Weights of a small GPT-style language model, trained from scratch on English Wikipedia.
Size: 10 layers, 4 heads of 64 (1 for keys and values).
Architecture: rotary positions, no biases in attention or MLP, tied embeddings, capped logits.
Training: a variant of Adam for these matrices, 314M tokens.
MLP neurons of a small language model. Each row is named by its layer, matrix (gate and up: input weights; down: output weights) and neuron, and shows model dimensions 80-175. Each number is 50 + 10 x the weight over its row's rms, rounded and kept within 0 to 99. A neuron's up and down rows have the sign that makes its largest values positive.
After each neuron's rows, "fires on" lists the tokens most often at its 100 highest values on Wikipedia text that the model never trained on.

L4.gate316:53 45 48 55 54 51 58 40 47 33 39 50 63 47 55 64 39 45 38 44 50 47 60 27 56 53 48 54 62 47 52 49 58 35 47 40 51 36 44 59 57 39 60 51 54 47 51 49 31 41 39 54 47 57 46 49 47 60 60 26 48 67 49 36 60 50 33 47 67 49 46 46 36 44 62 30 55 39 65 36 56 48 54 59 53 51 41 45 56 58 55 62 47 52 59 57
L4.up316:50 57 71 32 51 62 54 44 51 40 48 50 61 49 37 33 39 67 37 45 42 67 28 37 49 51 43 45 50 50 55 47 43 42 49 52 43 35 54 40 42 51 66 41 53 47 49 37 54 41 63 47 46 62 46 38 51 43 46 35 54 48 61 37 52 35 58 40 44 56 32 40 65 50 52 41 46 50 49 43 65 43 57 50 53 65 48 37 66 54 52 49 62 46 45 28
L4.down316:41 50 43 46 34 54 49 49 48 53 41 39 55 39 68 55 50 52 44 52 47 67 50 41 61 53 66 68 60 52 50 28 36 37 47 35 46 62 45 53 43 49 59 42 51 48 39 52 55 38 58 48 36 53 65 50 47 37 41 35 57 50 26 36 59 69 58 43 45 42 57 67 59 77 49 36 59 44 56 68 66 44 50 86 59 52 61 53 62 43 50 34 51 46 35 48
fires on: " an", " An"

L4.gate568:46 55 52 44 45 52 45 49 32 54 51 57 45 35 50 44 43 39 37 46 45 45 51 66 50 61 41 53 42 64 65 48 46 59 48 55 40 41 46 26 55 55 57 40 36 56 67 50 30 40 38 52 50 52 43 60 55 54 50 50 62 39 60 51 66 56 36 63 38 33 51 62 62 57 61 59 35 55 40 50 44 66 50 50 39 65 53 50 57 50 59 28 50 55 56 46
L4.up568:55 58 58 37 27 48 47 41 45 46 48 48 39 58 41 49 62 42 46 54 49 41 55 55 79 54 71 50 58 56 57 43 59 63 61 60 52 72 44 55 41 56 51 34 42 53 43 77 34 41 57 61 70 45 50 64 40 41 40 56 50 57 52 48 56 50 52 39 62 43 55 43 37 61 46 60 56 61 46 42 48 67 64 59 45 68 40 51 45 57 42 36 45 50 44 36
L4.down568:54 47 54 42 58 58 64 50 59 46 59 45 55 62 41 50 54 52 54 48 70 49 47 55 53 52 61 51 50 52 47 72 44 32 36 46 54 44 60 56 39 59 46 41 60 67 47 37 75 47 45 57 39 59 55 55 65 51 61 64 59 42 59 50 45 52 40 46 44 50 52 43 48 32 45 55 46 42 35 46 66 30 59 70 63 38 63 51 61 53 47 57 39 46 45 56
fires on: " O", "."

L7.gate570:47 34 46 58 47 68 46 58 27 59 46 40 54 51 41 42 52 58 55 40 53 60 43 58 41 62 39 50 54 35 30 57 45 60 27 45 72 32 41 58 66 44 42 32 54 71 34 34 66 33 57 54 52 38 33 45 48 49 59 45 48 52 52 40 41 58 40 35 51 60 56 33 43 55 60 40 52 31 55 35 56 61 55 46 59 54 68 38 57 45 54 57 56 55 49 48
L7.up570:57 35 58 52 47 63 58 41 50 53 48 54 49 52 77 52 50 68 46 53 53 61 53 40 53 49 47 48 46 51 53 46 54 40 26 47 60 48 37 48 51 47 51 56 44 55 44 66 48 49 37 48 57 43 55 50 69 42 55 49 38 55 61 28 38 58 47 47 51 72 43 56 26 57 48 55 36 36 47 61 62 62 74 52 42 64 54 56 54 32 43 70 42 62 39 48
L7.down570:59 36 64 62 43 43 60 45 78 41 52 38 64 46 63 49 49 66 53 59 46 54 50 56 62 57 48 59 46 41 51 53 58 54 65 56 43 44 46 53 50 52 53 55 25 59 59 57 49 54 41 51 49 45 55 42 56 46 37 38 42 30 39 65 63 53 69 45 80 41 57 61 42 43 45 54 36 48 55 66 79 55 48 60 53 53 53 63 37 28 31 48 57 59 61 47
fires on: ";", " —;"

L4.gate536:63 66 59 55 58 42 50 26 61 54 36 52 66 35 43 44 38 52 53 48 61 42 49 44 55 60 46 64 53 42 42 47 54 43 33 50 57 36 62 55 47 47 42 40 69 45 66 60 58 49 65 61 60 68 62 37 34 58 60 34 54 57 49 55 48 47 49 42 37 45 36 48 56 56 60 49 63 56 56 56 32 55 54 46 35 34 34 63 58 48 69 53 49 31 54 43
L4.up536:49 56 67 54 51 37 41 25 46 41 53 40 65 50 50 52 66 46 41 54 63 66 42 48 50 28 38 71 46 36 36 31 46 66 55 48 54 50 49 73 44 42 62 61 46 51 52 53 50 52 53 50 51 39 52 58 51 61 54 45 44 53 50 42 66 45 52 52 47 36 54 58 40 41 51 59 43 70 43 41 36 58 33 49 50 32 57 45 43 39 41 37 49 58 47 49
L4.down536:45 54 46 49 38 45 56 47 47 64 50 47 36 39 51 48 54 50 35 63 37 37 44 58 56 65 49 35 47 73 47 55 60 62 60 47 52 60 55 60 72 63 41 53 51 55 38 41 49 51 38 49 50 66 66 59 24 52 38 40 38 46 56 52 38 55 78 40 57 41 44 43 63 43 50 53 54 50 37 37 56 27 44 60 65 56 47 48 64 37 33 60 49 52 48 68
fires on: "t", "m", " vis", " rec", " Co", "n"

L4.gate258:39 68 58 51 44 48 56 58 56 42 51 54 40 50 61 33 49 50 51 30 52 44 62 51 47 54 53 35 33 43 43 39 40 34 55 43 60 50 27 37 47 41 46 34 55 47 55 27 36 32 44 54 35 70 48 39 35 62 37 50 60 61 65 52 41 56 57 64 45 54 45 44 69 56 68 73 32 59 51 45 45 38 69 56 47 48 60 40 39 63 50 44 55 64 48 42
L4.up258:63 56 50 57 30 63 40 60 63 41 50 50 43 53 51 52 60 43 53 47 57 46 43 44 59 60 63 55 63 39 13 31 51 42 55 45 56 54 47 46 48 54 45 48 46 51 52 41 55 61 50 55 51 59 50 42 37 75 60 66 49 50 45 60 51 64 40 43 43 42 67 60 62 52 63 61 49 41 56 55 42 51 44 60 47 32 37 29 63 53 45 43 47 60 56 44
L4.down258:49 45 47 39 41 50 40 60 53 49 49 58 42 66 56 36 50 59 70 41 58 48 61 38 46 51 42 57 30 43 50 43 46 46 63 50 66 49 56 59 51 47 45 56 63 55 55 44 63 54 58 49 53 63 41 58 47 63 51 59 56 52 52 50 29 51 51 49 52 50 53 50 40 53 52 74 55 62 43 56 62 48 52 67 38 34 64 34 55 56 20 48 49 60 43 39
fires on: " a", " A"

L7.gate253:41 63 77 42 58 35 37 41 36 56 53 35 51 49 47 39 67 53 59 49 49 51 41 45 36 46 34 52 45 57 55 50 45 45 51 66 55 42 45 37 39 46 60 54 44 54 57 43 51 44 58 51 50 44 61 72 64 57 53 50 55 32 74 55 55 45 51 40 67 46 60 38 38 43 43 44 52 51 57 60 34 68 53 55 46 63 51 49 58 57 33 47 47 48 45 37
L7.up253:52 58 39 58 44 61 41 39 43 52 47 44 60 44 66 65 66 54 53 35 53 59 51 42 57 45 54 50 50 52 86 41 67 47 40 54 47 55 27 51 46 59 56 39 59 32 36 55 57 45 49 40 48 47 60 54 37 50 48 40 58 38 70 42 52 62 59 58 44 42 65 59 48 36 46 47 60 34 64 56 39 47 53 63 49 51 49 53 48 48 61 42 50 53 50 36
L7.down253:48 39 44 51 57 38 51 62 49 44 66 56 58 60 43 34 43 40 39 35 50 45 42 37 45 40 51 51 36 59 58 46 29 46 41 38 65 33 58 43 56 48 62 56 43 56 58 44 58 58 41 63 46 47 39 34 48 52 45 50 44 37 75 35 59 53 46 35 42 60 56 47 47 42 51 46 51 48 32 48 50 51 37 40 48 37 56 44 46 47 58 57 50 82 58 63
fires on: " R", " ", " |", " L"

L7.gate486:41 41 57 59 50 64 59 47 44 52 33 52 52 23 45 49 52 52 47 61 38 58 43 55 36 53 63 54 48 32 57 42 52 50 51 46 57 48 29 51 43 40 47 63 51 61 39 38 59 57 58 53 55 48 64 43 55 51 42 44 58 43 54 20 50 47 62 50 34 39 57 45 57 57 51 54 36 32 50 62 48 56 43 39 41 35 57 55 36 30 43 38 52 33 45 57
L7.up486:44 62 36 43 49 57 56 29 37 43 43 47 62 73 42 52 43 56 37 42 57 57 64 43 74 55 76 51 51 48 47 49 66 37 44 44 57 44 45 48 51 55 50 61 56 54 50 55 55 53 57 56 47 50 34 59 53 44 36 44 55 46 57 38 61 58 49 38 44 54 54 32 48 35 52 53 38 34 55 34 49 52 46 39 45 69 53 59 55 27 56 60 33 51 33 63
L7.down486:50 47 54 54 34 29 47 58 55 43 53 51 44 44 50 56 52 60 45 55 56 56 58 50 41 57 60 59 62 55 39 33 50 48 40 53 47 52 40 68 41 49 61 56 32 48 36 43 75 59 60 53 30 58 52 54 50 54 34 41 34 56 50 54 51 60 49 43 39 49 46 61 46 49 42 50 43 48 47 64 40 54 34 56 57 58 68 54 61 36 40 60 50 49 49 55
fires on: ";", " —;", ":", "<", " ×"

L7.gate608:54 71 34 41 45 54 61 61 45 58 40 26 65 53 40 53 56 51 49 51 68 46 54 52 55 36 53 66 34 79 51 54 36 52 41 48 42 31 60 48 55 48 51 52 58 54 52 54 49 49 38 42 49 68 50 52 47 37 59 37 26 66 43 43 58 57 70 59 68 55 44 36 56 50 48 59 28 54 54 64 55 50 46 73 50 49 43 70 55 63 51 49 56 62 42 55
L7.up608:49 40 45 38 59 65 59 69 48 65 52 43 62 46 65 47 57 59 60 58 47 49 56 48 54 56 46 75 60 57 74 64 45 50 52 50 42 30 34 59 47 48 70 65 50 63 52 55 42 42 56 55 64 61 49 46 46 39 46 57 40 48 52 54 43 48 52 58 46 48 56 31 70 48 39 36 63 45 49 60 55 61 45 67 42 41 36 43 49 62 61 54 48 58 66 42
L7.down608:63 51 53 43 65 59 30 48 45 57 60 40 44 52 50 52 44 41 49 66 43 39 46 52 49 46 51 73 49 59 66 54 47 51 42 34 45 27 45 58 41 47 55 54 41 53 38 52 50 42 49 43 55 58 56 39 48 60 65 32 46 42 70 45 43 64 53 53 65 28 46 55 43 57 51 31 46 48 47 48 64 58 54 55 42 53 42 58 63 64 67 35 54 50 37 66
fires on: " St", " met", " Mic", "St", "st", " Pet"

L7.gate470:53 40 57 45 44 36 46 61 53 44 56 35 46 81 62 61 52 46 59 47 52 65 40 33 50 55 64 51 53 71 51 41 55 69 48 51 57 51 69 63 43 50 69 40 44 45 46 56 58 62 58 57 38 51 36 49 45 61 53 21 57 43 53 67 48 49 55 36 62 33 64 47 51 32 56 60 70 51 47 68 51 50 48 55 44 48 51 52 48 63 60 37 34 34 65 44
L7.up470:49 70 40 57 55 45 59 38 36 49 51 70 54 84 45 41 42 42 56 60 62 46 45 27 42 41 83 43 44 61 64 44 53 43 53 63 29 58 46 56 53 63 51 38 55 62 47 51 55 46 47 48 63 55 62 51 55 37 35 65 39 59 58 61 48 62 38 66 61 65 55 52 26 60 58 49 54 60 49 52 57 47 46 38 47 38 48 42 47 49 47 55 41 49 36 57
L7.down470:52 41 39 33 41 63 42 44 55 56 47 58 37 22 43 44 56 57 55 31 48 41 64 62 48 71 50 30 58 51 28 52 46 61 51 53 62 45 59 44 26 62 60 43 50 40 48 50 33 72 50 57 37 60 50 37 48 52 56 48 44 37 70 50 48 42 58 43 56 56 57 52 38 53 45 47 28 44 32 50 40 34 50 39 58 68 48 50 61 59 51 40 51 63 42 64
fires on: "f", "-", " /", "1", "F"

L4.gate444:46 60 51 34 48 41 49 50 43 42 41 54 58 32 57 40 61 51 57 44 47 38 43 53 42 55 89 61 47 22 54 53 53 57 53 46 60 25 50 50 29 66 38 53 49 61 52 59 60 56 37 59 64 60 57 46 46 56 46 78 41 54 56 44 57 40 30 56 42 54 33 49 53 40 65 46 48 54 54 50 42 47 51 48 35 57 37 33 50 46 45 55 38 50 41 30
L4.up444:52 45 45 54 59 43 58 41 45 43 44 41 54 47 86 55 60 36 45 58 41 53 61 41 45 61 60 60 35 42 36 43 45 54 44 75 55 54 47 50 65 53 46 54 27 63 46 47 27 49 60 54 36 70 44 46 56 40 65 57 45 39 44 52 52 52 50 52 48 40 54 51 47 53 40 49 48 38 53 52 59 51 63 46 54 64 37 53 49 35 53 51 50 51 63 50
L4.down444:55 45 70 39 47 40 45 65 39 40 25 39 41 71 50 68 42 53 51 70 54 60 30 73 56 51 53 49 56 58 41 45 40 54 47 56 53 60 47 40 35 29 39 38 46 53 57 67 50 44 49 63 54 39 40 46 54 60 39 59 40 38 57 43 53 41 42 45 54 50 63 58 58 55 39 54 52 39 48 57 49 42 50 57 50 40 51 55 57 55 39 53 52 50 53 41
fires on: "H", "-", "v", "c", "ro"

L7.gate444:55 49 48 59 43 71 41 53 60 62 49 63 34 49 64 41 55 45 55 57 62 48 58 33 35 54 35 42 59 56 60 50 49 35 36 64 46 63 45 63 51 57 46 49 40 53 16 53 62 59 45 63 40 35 54 43 57 47 61 53 52 55 50 59 34 56 66 55 58 57 47 42 70 49 41 49 55 57 26 66 49 47 57 29 47 43 30 44 44 59 56 55 40 49 63 55
L7.up444:53 48 50 45 53 70 48 43 44 59 62 52 35 50 52 33 49 61 41 46 52 25 27 49 46 62 38 35 51 40 57 54 49 57 58 51 37 47 66 54 52 54 41 46 48 55 50 48 38 53 37 42 27 51 48 49 40 57 36 51 66 52 43 64 42 56 46 35 61 57 44 35 38 51 45 32 53 64 44 46 59 65 48 46 63 58 53 44 54 55 57 45 60 53 47 47
L7.down444:49 37 62 51 55 45 46 40 47 48 53 48 61 57 50 47 72 34 46 44 53 30 37 61 47 54 53 57 64 43 50 52 54 36 58 50 47 47 65 53 65 40 33 65 36 46 52 49 44 56 65 37 44 69 39 47 43 63 57 67 45 49 49 48 62 57 68 29 41 55 55 55 62 46 48 56 48 63 48 41 58 51 41 40 49 63 46 56 45 49 58 57 58 40 46 41
fires on: "\n"

L4.gate552:56 52 52 45 45 54 58 51 44 36 39 49 60 49 50 42 60 58 49 46 50 49 40 36 48 52 66 53 54 43 42 56 44 40 44 40 56 55 40 70 55 60 56 47 52 36 55 44 32 56 56 51 37 56 49 46 46 33 48 51 52 63 40 40 59 46 35 78 51 58 52 51 51 49 56 46 52 47 56 48 56 46 56 61 47 60 43 39 57 45 77 55 41 47 50 52
L4.up552:68 57 36 68 56 61 41 43 46 64 50 59 70 45 53 39 68 45 53 38 44 60 51 37 70 45 49 44 51 25 52 49 32 49 40 45 59 31 62 71 48 50 53 60 46 46 45 52 49 54 51 40 40 56 55 55 45 62 46 47 48 44 40 38 35 45 67 57 55 59 52 45 52 44 52 37 45 39 46 55 46 48 48 58 52 45 37 35 53 54 75 48 48 59 65 46
L4.down552:51 59 57 57 63 41 63 58 42 58 47 41 45 70 37 56 57 80 56 55 40 56 44 58 33 56 50 59 55 31 59 44 46 38 47 38 34 60 37 51 64 73 72 49 59 43 65 45 61 51 42 66 47 70 69 51 51 45 28 45 56 66 49 45 62 70 63 41 58 57 63 47 49 42 43 50 47 46 61 50 48 49 40 51 51 47 46 45 49 39 63 45 48 47 51 40
fires on: " an", " An", " under", "An"

L7.gate640:40 53 49 69 52 52 29 48 36 45 42 53 55 28 46 59 56 51 52 44 48 49 51 56 31 58 41 47 33 59 46 42 55 35 65 55 41 45 44 54 49 50 47 65 49 47 65 27 44 56 40 50 45 58 55 31 73 42 57 56 49 38 52 47 61 59 61 55 60 50 52 48 45 54 27 42 55 55 56 51 40 35 38 67 44 52 47 32 60 53 67 58 54 59 45 56
L7.up640:52 45 41 59 49 59 47 56 49 50 47 41 60 49 43 50 33 56 53 34 54 59 51 55 37 42 57 39 30 54 51 49 57 36 55 71 60 65 53 29 42 55 53 37 61 47 38 52 59 57 62 42 42 46 53 54 42 40 40 47 34 64 49 52 44 42 37 62 62 37 86 47 53 57 56 35 43 45 38 38 52 54 48 58 44 53 46 31 50 48 34 44 49 30 54 53
L7.down640:45 47 68 33 54 38 59 63 55 48 53 53 35 46 55 66 43 59 55 52 51 41 41 53 72 64 55 38 59 49 62 38 43 49 41 57 65 40 58 49 53 25 61 85 29 34 42 42 69 46 50 51 52 49 46 40 56 63 46 53 43 63 44 47 50 49 69 29 58 55 60 42 63 45 45 59 60 62 50 43 50 50 48 51 42 54 52 48 52 53 45 62 55 47 47 60
fires on: " |", " (", " ", " Released"

L7.gate211:50 65 54 66 42 55 36 62 50 48 56 68 37 48 59 63 73 50 54 44 53 47 44 52 45 45 56 57 57 60 56 59 45 50 54 36 49 53 56 56 39 66 53 60 39 48 53 58 51 46 41 59 56 46 57 52 55 52 48 52 65 38 33 48 39 50 55 54 34 36 58 49 44 50 41 49 47 48 73 54 47 43 17 41 38 67 56 33 39 54 52 61 73 58 42 73
L7.up211:48 52 60 54 64 53 67 50 47 57 51 42 42 55 46 61 56 48 50 56 43 62 53 62 56 34 41 41 69 51 53 61 51 49 57 37 53 58 43 59 45 63 51 45 56 76 52 61 47 44 50 59 43 47 70 61 70 73 48 60 54 54 48 59 44 44 44 57 44 49 47 59 57 63 41 58 52 59 54 39 60 47 43 57 58 45 52 40 55 51 62 40 63 52 34 48
L7.down211:53 29 56 47 44 23 48 30 41 55 60 52 54 39 36 57 54 47 53 73 59 40 41 51 49 40 58 47 54 50 42 51 67 54 36 46 54 38 54 46 59 42 43 39 48 40 45 27 48 69 57 42 35 50 42 41 57 48 35 55 60 42 36 34 46 41 43 55 57 60 51 35 65 71 49 49 39 37 35 70 52 38 44 59 52 51 34 55 52 40 49 39 42 60 55 36
fires on: "–", "U", "3", " ", " G", "-"

L5.gate671:55 64 47 48 39 39 40 37 45 55 48 54 41 59 52 43 59 55 54 29 45 37 44 53 70 66 47 57 35 49 49 54 38 45 45 45 39 56 44 41 44 57 44 57 54 59 56 41 49 52 58 48 51 60 61 38 41 55 32 66 60 42 38 57 46 66 71 74 53 48 61 57 51 60 59 47 36 45 53 60 55 52 57 55 41 42 57 47 62 36 59 45 40 46 37 50
L5.up671:53 53 58 40 45 52 66 61 48 62 57 56 47 68 51 48 64 49 55 41 53 37 39 56 40 42 62 57 37 46 47 49 42 62 63 51 41 57 48 55 53 51 54 51 51 54 50 66 62 37 59 49 62 50 55 60 55 50 57 58 60 40 46 62 78 47 47 61 50 55 28 50 41 46 40 48 74 48 43 46 45 56 58 61 38 37 39 53 41 32 58 50 43 72 53 33
L5.down671:40 48 50 50 61 47 60 41 60 68 40 36 59 59 42 52 34 55 50 85 41 32 40 74 52 53 43 49 48 61 53 41 63 44 45 33 55 54 43 58 45 54 60 47 63 57 51 42 59 49 48 54 39 64 64 42 54 46 68 59 48 57 53 36 48 35 49 55 52 39 46 53 65 44 58 51 42 62 59 60 66 52 64 32 46 39 59 64 48 53 53 44 52 57 44 54
fires on: " O", "and"

L7.gate301:57 37 54 39 36 43 47 82 46 52 45 65 50 42 56 62 67 77 42 53 45 57 69 68 42 46 54 59 46 40 45 44 51 26 46 30 63 57 50 45 65 38 36 62 47 56 40 60 51 51 52 50 52 52 49 49 55 30 58 59 68 40 46 42 42 46 30 53 48 63 49 58 71 63 31 62 40 51 58 46 39 50 33 42 57 43 49 52 43 51 36 63 40 40 50 46
L7.up301:57 54 64 40 67 62 55 18 53 48 63 39 57 49 72 51 63 67 59 46 52 47 38 57 62 35 42 43 50 41 44 46 45 61 64 44 69 63 48 56 63 66 46 50 65 44 44 53 44 53 54 35 38 47 63 45 52 60 38 35 42 63 71 21 54 48 54 45 67 36 43 47 34 70 50 63 60 65 50 60 60 48 68 64 59 53 57 49 53 54 37 50 46 56 61 46
L7.down301:44 41 69 52 44 59 43 42 52 45 64 53 41 57 63 50 52 54 24 49 57 49 37 55 44 47 48 53 61 50 47 43 64 43 49 58 51 29 58 46 58 56 38 57 23 50 51 40 51 29 43 55 37 47 53 44 56 61 49 58 46 31 70 60 51 54 38 42 49 42 53 44 65 66 53 45 52 50 46 35 57 43 49 71 56 42 57 40 50 45 35 51 55 62 60 51
fires on: " ", "1", ".", "–", " |"

L4.gate77:50 47 57 54 41 52 37 40 63 47 50 51 74 55 59 39 60 59 39 30 53 58 54 53 55 75 27 40 56 54 35 37 33 57 53 47 40 42 34 34 47 48 43 42 53 38 49 41 48 62 47 50 56 40 45 44 48 53 57 48 52 65 55 41 49 57 57 54 65 62 55 60 38 56 36 59 42 42 55 39 50 63 50 54 59 43 52 59 45 55 55 67 57 64 42 56
L4.up77:56 68 57 53 47 52 60 37 30 36 67 54 45 23 51 38 59 36 25 50 43 45 59 47 51 40 42 59 60 58 40 52 48 53 34 57 43 35 63 50 71 47 42 58 37 64 47 47 53 69 59 56 43 43 55 53 46 54 50 52 70 61 44 49 56 74 49 43 52 43 54 41 45 59 26 64 47 40 60 58 47 57 71 38 55 51 59 46 52 33 46 60 48 45 63 49
L4.down77:53 66 49 45 53 45 52 46 58 52 70 57 54 42 43 57 42 63 53 36 43 42 52 61 50 44 58 58 48 54 36 71 52 61 62 56 68 50 57 43 50 40 63 66 43 50 68 58 57 31 60 37 39 62 49 24 65 28 57 54 33 62 41 32 38 54 59 47 56 38 35 46 51 46 46 44 41 63 42 33 67 53 39 52 40 51 55 74 52 51 47 53 53 48 54 63
fires on: ".", " th", " st"

L7.gate243:62 51 52 41 49 56 38 52 40 40 35 49 58 68 62 46 39 44 70 69 62 53 59 58 46 44 43 52 59 50 66 52 48 50 65 73 52 51 66 52 69 74 45 55 44 45 51 54 36 42 58 47 50 46 39 53 49 56 50 62 59 56 49 43 41 56 53 49 45 48 37 59 62 49 39 38 51 55 45 42 54 36 42 58 36 56 32 42 65 58 51 21 40 54 36 56
L7.up243:58 53 62 43 34 71 48 52 39 51 60 33 43 35 61 44 41 44 56 53 61 38 41 57 42 48 41 53 55 42 48 43 53 65 56 44 57 65 47 57 63 68 57 70 51 33 62 57 59 69 62 43 44 33 64 48 50 43 51 68 51 57 38 43 40 49 49 60 54 51 43 40 47 64 43 35 34 41 38 50 44 46 37 73 60 64 43 31 53 48 39 70 68 33 48 54
L7.down243:43 64 71 51 43 47 40 48 44 56 56 73 73 59 25 51 38 31 47 51 47 44 43 46 51 55 42 52 67 51 43 69 41 36 49 54 32 45 64 48 45 65 33 57 33 48 66 50 47 59 51 48 59 57 58 56 31 51 46 39 51 46 52 46 48 33 54 35 56 59 57 57 48 46 56 66 41 40 57 57 49 29 47 56 47 50 57 55 46 32 57 43 34 59 55 29
fires on: "\n", " |"

L5.gate619:40 63 43 63 46 49 52 74 53 40 53 35 58 57 52 58 58 45 38 58 50 73 57 38 50 44 62 41 42 31 31 23 33 46 40 65 69 46 39 60 49 47 66 45 45 51 50 57 44 40 39 46 45 67 67 45 64 45 43 74 62 35 39 51 39 54 67 51 57 40 35 57 57 63 28 59 43 64 50 48 62 51 47 46 48 52 49 44 30 45 49 51 41 54 33 40
L5.up619:44 48 64 39 60 54 35 32 54 46 53 54 57 57 67 38 57 41 46 49 52 60 46 67 53 45 57 56 22 40 34 42 26 41 49 47 77 57 57 80 59 48 46 39 52 44 42 48 31 49 38 42 52 49 70 42 44 48 53 54 39 63 44 44 43 64 48 49 55 66 67 56 69 46 43 60 52 34 54 44 59 40 56 56 45 49 67 42 41 48 36 58 59 40 38 56
L5.down619:58 32 29 39 39 65 48 66 46 33 48 55 41 58 47 54 58 65 56 69 54 48 64 46 35 48 54 41 24 44 58 37 65 58 50 58 62 37 43 34 57 47 38 61 56 54 35 62 46 49 48 55 51 54 52 46 49 55 52 27 46 43 44 46 54 40 52 44 35 42 47 48 49 52 54 59 52 60 59 55 64 37 49 37 58 44 37 43 52 55 49 58 37 30 41 41
fires on: " a", " an", " one"

L4.gate153:60 49 24 57 58 56 61 40 32 48 59 66 54 52 37 34 41 62 36 37 39 46 60 47 60 63 56 48 60 30 41 40 43 26 47 56 44 44 26 52 43 41 57 51 50 46 39 44 55 48 69 37 48 66 56 53 56 58 58 42 51 33 57 39 50 34 51 52 58 42 50 42 42 38 61 65 65 51 32 58 51 43 45 49 33 47 42 43 55 34 65 33 36 54 50 40
L4.up153:57 40 50 58 46 51 54 49 35 46 57 51 71 44 44 44 49 52 50 46 60 43 39 40 41 39 64 39 67 61 42 57 51 49 30 68 54 40 51 55 46 48 46 54 45 51 38 54 37 49 34 61 78 55 54 43 53 55 46 39 28 41 44 35 51 43 48 40 58 62 42 43 44 59 49 50 58 45 49 65 51 53 55 50 54 70 42 56 60 45 43 61 61 37 39 53
L4.down153:56 49 52 85 63 79 57 57 77 44 61 78 59 55 46 39 51 51 43 50 49 62 51 45 62 37 51 53 44 64 38 37 50 46 59 62 43 40 65 39 58 54 53 36 42 55 56 49 61 40 39 52 70 55 48 49 47 57 58 49 53 36 46 60 48 54 46 58 52 56 56 43 63 50 52 41 55 34 37 60 67 61 63 59 46 43 68 50 47 49 50 54 55 50 54 35
fires on: ";"

L5.gate644:58 53 53 61 55 42 23 50 66 47 35 39 57 40 42 41 55 53 47 42 60 59 56 40 56 47 58 66 41 54 51 42 46 58 62 31 41 60 46 35 40 44 46 56 42 48 52 35 35 38 42 62 66 57 62 31 48 46 62 43 53 47 55 54 41 54 63 57 52 47 52 44 42 50 63 57 40 51 45 45 39 50 26 45 40 54 50 42 37 44 53 51 53 47 30 62
L5.up644:35 44 48 51 57 56 51 44 31 32 60 44 55 52 61 45 56 39 39 63 55 34 56 43 47 57 52 45 59 51 58 40 54 43 35 55 39 26 51 51 50 39 79 65 51 46 63 53 54 55 47 54 38 34 58 46 60 59 63 54 65 48 58 57 55 60 41 56 30 53 52 44 58 53 53 52 53 35 49 59 59 47 51 60 32 31 56 59 51 51 48 42 43 46 59 32
L5.down644:48 51 63 37 46 63 53 31 57 25 51 54 69 28 43 45 51 47 51 46 50 35 51 67 42 66 38 60 58 52 57 44 59 57 51 36 52 46 51 61 68 37 39 59 40 49 59 32 43 39 57 61 50 43 53 35 48 61 47 39 57 48 58 62 32 55 47 52 43 25 50 35 53 46 53 51 64 49 58 53 33 39 32 50 51 56 46 57 55 41 65 36 59 54 33 35
fires on: ".", "\n", " Ram"

L5.gate292:43 51 54 53 50 37 40 62 50 60 56 43 42 48 50 42 46 60 57 44 35 42 54 47 57 63 68 31 58 49 31 69 49 56 46 57 63 63 60 47 42 51 61 31 68 63 48 49 53 44 56 32 48 29 50 65 39 45 52 34 45 46 46 49 36 56 62 47 45 54 53 55 51 53 45 22 73 39 66 59 60 44 51 36 61 45 63 53 51 60 63 42 42 46 42 52
L5.up292:51 53 46 53 28 41 43 57 52 51 55 79 41 62 43 56 60 61 51 56 56 68 58 54 64 44 67 41 64 68 51 54 50 58 39 50 54 47 51 55 40 48 36 45 33 48 50 49 63 43 59 56 58 43 39 51 51 46 52 27 43 45 36 47 58 56 50 60 30 53 38 52 55 58 52 43 47 34 37 57 65 60 59 29 33 45 62 42 52 34 42 51 54 54 43 64
L5.down292:33 55 45 53 51 52 43 45 67 54 31 45 48 62 33 53 42 33 45 63 48 48 48 59 51 53 56 46 53 49 56 49 72 47 57 45 64 59 46 53 57 48 58 54 57 48 48 39 48 59 69 55 49 55 62 47 58 35 46 51 55 56 50 46 56 28 29 41 40 30 49 61 46 57 49 48 53 44 39 61 53 31 31 50 50 47 67 41 44 66 60 52 61 36 47 39
fires on: " worked", " returned", "ed", " graduated", " moved", "ing"